MLP neurons of a small language model. Each row is named by its layer, matrix (down: output weights) and neuron, and shows model dimensions 464-591. Each number is 128 + 32 x the weight over its row's rms, rounded and kept within 0 to 255. Numbers have three digits each.
After each neuron's rows, "fires before" lists the tokens most often just after its 100 highest values on Wikipedia text that the model never trained on. A number after a token or word is its count.

L5.down2847:124114162122069106141159123178119128073161099132149110099096090125083146104186125114146146124120087077123128113169106109101173110115078111113173066186129197115097086107099130138145133148170128108109143119135106111074083130111100089158091188101113132129135105129125137140140139114115162134093155086166167139158126161133113105164152044103175123100151154115145161106106128109119119119062
fires before: " |" 33, " (" 10, "os" 7, "\n" 6, " –" 4, " She" 4

L5.down2725:123114124117119132128183159096128080146158187183211123112073176177128174148158103111164162131075203095178101147097226170158150129145126094101109143179092156171139106144145159127155098124125118171072111142159146104128181124153179161183131112120126077159134148119120139125174102070128105054098126124124092104179180139182156110139065082145110129105122173151174090149089099149149117151150
fires before: "9" 41, "1" 9, "6" 9, "0" 6, " at" 4

L5.down2855:114113101131095123104179141134095104177134104119127143134173190138031157102124122134169105158125117172148100047074142101127100148179159056168122094154109123045067123141118190083082152121156108106179164160177112090146154163084120096125168162146143162081093168140138134114074081136119114088152133126111140156131164134089162109107106191148156082129178114103125139084081149107082146129097
fires before: "\n" 64, "." 8

L5.down901:084132113113115153158147176110117152165140194088091128104117154137124150152160106096138186145103187166188081124121120161086111150102103072086117131134155130124071125145170158160192130148167098090173124152108104096127107122187153078149091125096117125091183135130154058120144183115118119148147119132118104197158139052135157123125142144110086149121154118076133077117145060136093046180132
fires before: "8" 21, "9" 20, "6" 19, "7" 17, "5" 11

L5.down871:080084147097128124118160059133054161140090084101108101108188099164177145109143155114116191111193108139120150089138166135131188057133128115141160156169130091118097127158173087081158145044118114164127125121189093127201163131149133117126123111141130076107108123181196153134134093129132136154158096149144174120097104120106133130161141085154140115115138073091123049156085129168111108154109
fires before: " |" 34, " —;" 17, " " 13

L5.down2314:144159158055182102148159072147113192114133135134066164185107121123155140131106181193127107112099097127133145128177076145137098113122147180133091084154130160195072104097106095149110156123123178132105174140136168081085133132107165146125132165127114109114108133183163152140083157123163074111137198161129125169134060120140133065177155115120145147101141168088054147128150069126079140102116
fires before: "1" 52, "0" 10, "4" 8, "5" 6, "-" 4

L5.down1369:140139103111141082157085170141130127087132144156117084151115111108079142097131154110100212083135128148112157103136108106108138166132144194106153141108090143137124099150138091108146151174123137051162068138168137135082069170130111120122179098120097106104121086111132147123136123169182156115128182107110134141180121108133100147147068119123135178130179091178171184144141183107139147133132
fires before: " |" 78, "\n" 7

L5.down760:109119149093087153115126152110127120120117143126116150117151134089085145119135125126147127067118133167125109114137100115122102094165113142114163100125201088147064141194118102069126108172136255135120100133106124133125099128088166166116099097142120154100134100140164187079093092137153190073156091115122123131144085153123067178166143102126114105119171106130140185097142109070138103109156
fires before: " |" 29, "|" 28, "\n" 5

L5.down493:145140072097141087120124127143188133053164133129113103069197145155110156130129157195151091104111115141134182191120144150085093145137165098144124071109138112098090133117085135096060124135114133102119138178153125117053187109183125136108104161096131135091147127150086081057164138149094036092101171143112095135162097106140101101083118137113116133171117100055188157155129136112136062102123
fires before: "2" 37, "7" 23, "8" 14, "3" 10

L5.down2245:117082106157125160132127089118095131073157123088074102176152103112176074127088123122183105129180163101141118069114138103108141100089069118150166123130117154150128112138114166187133113107169153092145136144166110138152145112116108183154148112036152154163066082083123023078141162140158084107154125146089121118094126107153091102145091148121162144134150131193102159136097085178150123115154
fires before: "1" 40, "5" 10, "2" 6, " D" 5, "7" 5, " of" 5

L5.down2538:142086113118125163131077100177160083148097086112138112105117205104142161087143099128130122124079094157126108129101115141144147146127180118029123117091075106144144109130140096162195139156140161170151091144109152141139127067132162071150091079182114103120134165087131123129139157094146159130149097101089132136171172176180112121111117123203158103130097089151108093169151126115075124128125
fires before: " |" 32, "1" 31, "2" 26

L5.down2750:052091136150130079155127114142057089138128142058162144111162157123132121088172144116119089081084145084147128218105095158167150151114110134123087130099131126110095140106194085136147122131097173129117154068117139111141132128126133140160124105096139077098116158116139130128141117076157120067121143119188159162201132099142142085191137136167128194081083148115098145185115145157199099088156
fires before: "6" 11, "year" 11, "s" 10, "7" 9, "8" 7, "5" 5

L5.down1190:151085096111112156186133099157129145115106132121125057086105173074124073127094070099070153132134168159160108124136122106133054159126162126097085070132109186140195101110093148129103068168152191159125141136110093093141140157118137083107113083083107079127084091141098216153164128112181104089118163091126150142175098140113116168167140188100133156175115118115065115140076114130167126131173
fires before: "\n" 78, "-" 13

L5.down1073:108117110117085129148174102135130163135143132169155166128135098101123081122101124148133064078136139100092079163080108142126168105127154134113134137141106095092102118191069109188078149150111130125103130127073137106157167160165093139109190096082167067095174143139120150113106092160039136133126119108171085156153101160131172080103109147081150074139083163158147186112153139112182073138159
fires before: "6" 23, "7" 19, "8" 16, "9" 12, "5" 5

L5.down735:123092138140100135101133115104128116116149128166163115105085131064105071097115151153114116147084156132141120156063089127128163104156107122144137063141137138134135066102166121121139161136143116076128150104166093131185098158142121110158134099181106131027111094068102142132094087067114122082130158144164119138209095072106089125111132115155141162125169177132108104115116150099131071167102
fires before: "9" 20, "2" 18, "0" 13, "1" 11

L5.down614:148196128166144142132140117112134102095110141113187118147126105066128098105161140163164115076083096123133098157211137099112119131094112171093104123171136144086103170122118124107157078101133070118132156090122137105154090050148094160143171140108129130109144111117124161181128127102141147093133104121151122074135140189164097080134164150099127088123105148101128133158119137151107100119165
fires before: " " 35, "," 26, "0" 7, " August" 6, " February" 4

L5.down1150:091086102139168135096141103138179108067063162134060142127123047140178109182132105131171129152126097160129109033128133158102141138132129137108106140090130146134098069112100179090126099148145101123059132068123112093154096120209106140074175132091138160119108106121148133121124068113115126113156110134116192117118112125104121105107095096122194112092141141072087110217125124132116137136153
fires before: "\n" 54, " " 7

L5.down291:134067136136116143109149149167126122124131091115141096158123118164105124175160103115084160153109130161102101159145164193148079173140149196154107113176159085163203185168064107111093101226144135124155075104112124176104167129185025099211091138143111124129209160134152152077119070111144155094187147123166211159134112157059134152115109151139112100110126145142134136154121195140135143130135
fires before: "0" 65

L5.down135:134129115124051163108118118161163128116164091084145131142139105136129102090119128106077182192124158101171105153146119143125149164174087164152095168099172149146156135145178139109117162177122163103099139081098159161123118052115157141093108188161092089123147154094124102077139099126129121147107202094087093146121148133150124048093113107097100121116120100090130111111087152150160093106148
fires before: "9" 58, "8" 12, "3" 7, "2" 4, "5" 4

L5.down1275:080107135093131150109152101094113120133091150141111150143167136107142091177141131130142151107125129129133129103111130076064127112171109129117147115113083135121131140102076139110176158136145143095180120093107167147146088114098143078115185167116117080077103110124101093170150114158167116157149090237123054126162132129071051109099094166150136110125124103168134124142120146111157199156163
fires before: "0" 72, "9" 4

L5.down2628:161094169112122191183183149117172085155124105184089144145216155085087098164126136144139166117155119090079103119126156164129165099185169137122114110129167154124183120106090110172089101099131110132045119194190153124152087181094095171095108169131130146181126137116140173134110146135113133118092159122117105128107152128118128157126086101157136143167112120101112116132140126116164069203109
fires before: "0" 50, "6" 8, "8" 7, "2" 7, "5" 7, "7" 7

L5.down790:124181086109127092073168151101151074098122119136120120176195138150132094106101138095141110092162127186108115125183116153107146110093128128218120135178135143143106148081158059107163116132160131076132059139083114126130106168107149196194169157140180088077093105073139119105092117115123181145062144155108100173111125135126105131141118101109085100106111123150122095163138142157147127088201
fires before: " " 51, "." 15, " −" 5

L5.down2640:160109183146123093155161087107138142172186104080113082158138155143168172082138207158139103151134108110149099038096137108147150134075167178154118108116167076117131108088147149139199139150136070148108144163140152109057063099168203110080117172100145117113110166144150142094118182124067133102147148100164129088083057115116161153081103114052160161145102195143133159131087130118146141162153
fires before: "9" 26, "8" 18, "0" 10, "1" 9, "4" 7

L5.down3059:136109126187124153178114085075104159109123110175109146151139100091143120083092045131146058174041131117132098097097079149093088114098157118138113175112137103101127132103131165109119133085164163106128131150103052146138083095087182211088131158108139114129099104090115113109162138089138126156075141038109146171140115162116089150107092176134125103129110136168120132132060184105047129149145
fires before: "\n" 46, " of" 10, "ing" 6, "ment" 4, "ed" 4, "s" 4

L5.down1839:139150092149087141164146137099117150124144184125150078163086082149148141062164174135074136176087127175134179172149080110152121154145158157117108108218160129177128089115086120129090143143077171105086119105086090104145141196141104160099122123099218102100131114026131100127121162177137113092089125123053130179139164157111147157076130152122127079124096126150118130111138048148125130124056
fires before: " " 93

L5.down1533:137128102147155067090117095177130128100119080131151148129125106115111107171148097204115119098096179145131088053130119147119103087169140105146138132103154099145137123155103178132130064125125136176109159102141142120127076164127153123083144179111109150101147124118159060154158161083173115101166046124169107108118173111128165157158167184151121143122129121103139137112158160082106122107125
fires before: "0" 53, "2" 11, "4" 8, "1" 6

L5.down2605:197093090102110046161178105128130132095133074107153133176120137112107107160189132135153092066144126140109125099147122121125117140094138107123160180095156125129075097114134132152142131189121181104182165168065107159133149152126102084116099086138121050080161156115087133155133164147141191089073122125151109163153137146134123077152161156087142126123104139133142145111048150073153083113070
fires before: "9" 44, "2" 19, "1" 6, "7" 5, "5" 4, "8" 4

L5.down1523:139143124069110140061135128130126143134147126112076175116105181117150175067062145142103094185122178181137072153126128127081131142121158142120101115109163164103145146108149121144124122149147082120139165120191083086118105120161142149203070078115121136150154152066168128095202118113160123066162127113144064120127136139127087204124172150113102048136101113097143082169156162103149138111096
fires before: "0" 79

L5.down2974:159127161133138139177126127113192198097125131166126133164114095128120182096117159100151144133156116216126129255111127133135146142144132142145143147093075120158137147145108206119174156173096131132118119112082108052128108154148101130118090127086117104129146185079149150188158128124207110139147120128099202113157108106110101166181065165135143216100120164086079121145146137083140137149092
fires before: " " 63, "0" 6, "9" 4

L5.down366:117141149152109140173082126131057108118120106107130181139129170074121135091122101165104087163146169104135109000106107120159116105120121135092132108156140149117107094130064103090143137091103117205170106172109068141129122157136172121028180081073146104124091098116178144102115163086167138133170162110116148158134116143156074111143132144127135144082117162143105152107116171089138165038102
fires before: "\n" 100

L5.down1487:110085133126181106131084191071099165147158069074106105177060138076100141120125120124149073146108139161146142106137177123132133115066099191048116101083136151144092139143125174137122222172155135091107115155128120177173146100091151104156115139107147120119113125055106107162130153159106155163102120097149070112197169160095129141150102122161116153140155115126149130112128099094095092089129
fires before: "0" 67, "2" 9

L5.down753:139194114151136067090134140135149186081110131114122173095066168177132109148113121147109115100162146128177150075091164179177161146138116112195093112149107085113157133092123110119153135130159151165100101140110096136048121141157128099150089148129127118131127108174128050075170146122138126139088171111122159158174128190142151092137120086122067148131164130122135143140130107107104117094151
fires before: "," 18, "." 14, " of" 14, "0" 5, " in" 5, " tournament" 5

L5.down1700:137144122097166125164121112094098112074090118115130103118126149126145160072106108156125090148129117117136106000115110143155072093128121071199200154134096123120133075110132173102164086133142172164072123106156090066043159088118184113096153138107149102118142124054131102113146185171138135124195157170146119134101135102128091073124149146119126131137122127129124100131141116069052184096108
fires before: "\n" 85, "-" 10

L5.down2784:126123083106091142113157159152160099127088125149096124135132192173137089122165151162144152109090137137145088087149120188075118124130093113175122088137093105133111157067102098145126121134119118135107140141129097139113162230178168126135174082184154105103133086136198144066108088115104175059173151153085167112132084160134100098123108157106141136115136073118115097129078161085118155072132
fires before: " |" 26, "1" 21, "0" 12, "2" 10